config.toml
n_layer = 13
d_model = 192
n_head = 12
n_kv_head = 12
head_dim = 32
d_mlp = 1536
vocab_size = 2048
activation = "relu"
norm = "layernorm"
norm_place = "pre"
norm_eps = 1e-05
positions = "rope"
rope_base = 10000.0
rope_fraction = 0.5
qk_norm = false
attn_scale = 0.177
bias = "all"
tie_embeddings = true
parallel_block = false
init = "normal"
init_std_qkv = 0.0397
init_std_o = 0.0281
init_std_up = 0.0397
init_std_down = 0.0
optimizer = "muon_variant"
lr = 0.00363
beta1 = 0.93
weight_decay = 0.04
lr_head = 0.00699
grad_clip = 2.0
warmup_steps = 200
schedule = "cos"
final_lr_fraction = 0.1
batch_tokens = [32768, 65536]
seq_len = 512
doc_mask = false
train_tokens = 419600000
steps = 8708
dataset = "wikipedia_en"
MLP neurons of a small language model. Each row is named by its layer, matrix (down: output weights) and neuron, and shows model dimensions 0-191. Each number is 128 + 32 x the weight over its row's rms, rounded and kept within 0 to 255. Numbers have three digits each.
After each neuron's rows, "fires before" lists the tokens most often just after its 100 highest values on Wikipedia text that the model never trained on.

L10.down1510:115100088158213094157127118084151096112131102102103147063170113149110144090123104147227118091143136105134110088072189101114160078117141123161207113089120107093110125141109145165148145058130126115097114116139119183117128143144113167129104096133105157112111131164165152099139165124138176095150120228105116131049130201155123111121103159129149095164118125142157157146152108148107174125112127107156065139104099117121209147108133118130173085106139125154139069203088130099081193125169129117144132155090156149140066125082154108122125093181093152138150151157084152160103072105154160097
fires before: "or", "ri", "o", "op", "in", "ce"

L10.down382:140093079138129158141116125120116122154175115106090125144189135125161175148107088114162099093162151117100149116067105124172100053046124156118096107149084102095181089174162127122085091116145145126103168156116127129155160216118123132140117123102135093172159112173118108142111133130128067133101122131118191110074120129110121152120162101123127119086119122137126126160128131160139185117131126161127063140185154124137060137061149107176147182146231117117105104078121083126100158093160220132117135101170155080145146127136128132188170124194191133162125096129093125106110177056120082100
fires before: "ity", "re", "la", "it", "ities"

L10.down357:130124118081104130160116175079103082109078116101106122155117098095153200183141107090115194142124119143154161162135158145138129111149147138125049085124143122119204115082149120084173173122131153153164138076102111173157170161133144100151102111135134204091116144141102148106161132119117131130082182111104126139182135086226097089161171156101162117130130167100101107076103105134144137124099116092073082126166075104087128129162127139092148080082168075136165119144108143088129095153112119166125100152118073072157077146175156163110130140151158155126117130143098196142211151070117081160
fires before: "s", "tor", "ing", "ti", "ly"

L10.down542:130140000154190107100112181157154124129115069061130071113162081077137131124119127126109150112125122112112101105148147091106100100099134131139162128145136118142160148112094163112121148153107105172115109146123118157088161163108123156114104143146209067145147110057178106132140083137178142124143145168105115172095131128081138137151094141174161131106086070146174171178146061084108125125130129134111146168129171157154136089111086115085091163118158116105140141130136141072114136190135121130200134133091095146132093150174121181091128144102127143111149184090103192189121134175108139115
fires before: "ra", "d", "ja", "mar", "ar", "P"

L2.down4:141190105162092125146101135125083174151115117105198125135129150150067155118121157163122099083148137145142069122188168162066141129099111098081072147140133162124118112140163082117149159164153136174113178123120133072113165110161141108072137105050115096097107157077113086085060196140170076136154168158163145082108108125132112158125127180099131153101068126157120112183147108106150071120125138049155130094110092104136140175145109106137160166141115049113124167202141162135089061112128159134122130122144120089162174123115107165153143136161156070119119109106162127104175160186123136078
fires before: "le", "rm", "ary", "b", "or", "ve"

L3.down1386:176170120117150130112081124110109151148125129143178158085138216160101111113094105083167123144150104101145216097124139149134191121125117152185171076104123110092113120114188176155103122166143132118161089129108091121125150149145115111155091125155082169158129162045126133121171119067109165145147126121145106091097157111099157120091151081063091100089176134116177134120116107157122053099102076111112154089109153141135137157066144161161163093129162071114093176087168113196135148162143162099097181140134108150123104071117129076146128122140145142107154100202171190125164122075086123090
fires before: "le", "co", "ro", "il", "com", "ad"

L2.down253:205097129120173080077106136135160121150060126123102137087101148129142160098110059146163167075078143144148083109144095114104050130121171110119134147141091107112092183117184080081072087176127113124178138122160122108157135134119073168140145166149128099131135144156109064088111132127054109139065133146206151079142192111138149164115111104147119155183194140116129116156139110105141095144082170128128130111060119149148091134131108108152115156138142158161112137149121155149195167166108152130170103128132135158055174080120157095169091147130131094156092169100184080134162141131183158109
fires before: "s", "o", " G", "on", "wa", "ul"

L2.down774:140134104147136028050119097088174124074112152072103117114195118168142052141083073120123134107140075109108130129142122129129168138137149100124162138181108130185135128120102120134118187186168113167145121113146160168125166057131120172104099083166072131089087166173120200101105120104145130120165155104143079138115124134113118172096108114139079153122139139146170111102154151161133164146145110147065127129150114203014155151093122086134140137121148134111119205123121116134114099158096125111154160170201115126149154135141105138117150129153113110180159097114129161099105123052172095099
fires before: "ce", "ment", "field", "n", "da"

L7.down1292:090109082100137166127066153168100074070140198129134156165181102200141093158211119114150107148141090092178122169203104149130097137155157162112127125148157125099111121122162066133142147134126148114187117164199162090135080104127117066092101124142102139104197095144153142136147164155104113113137152129151142125169112098130068083153130158147106079100091141141151112107152136139129156088112150119129071153140074137136094119121211122116130158061158101167164120106110084148118095058072108102151126164148136172160079132163139160126122153144079129087160182120085149119126056125163098163
fires before: "d", "ation", "al", "form"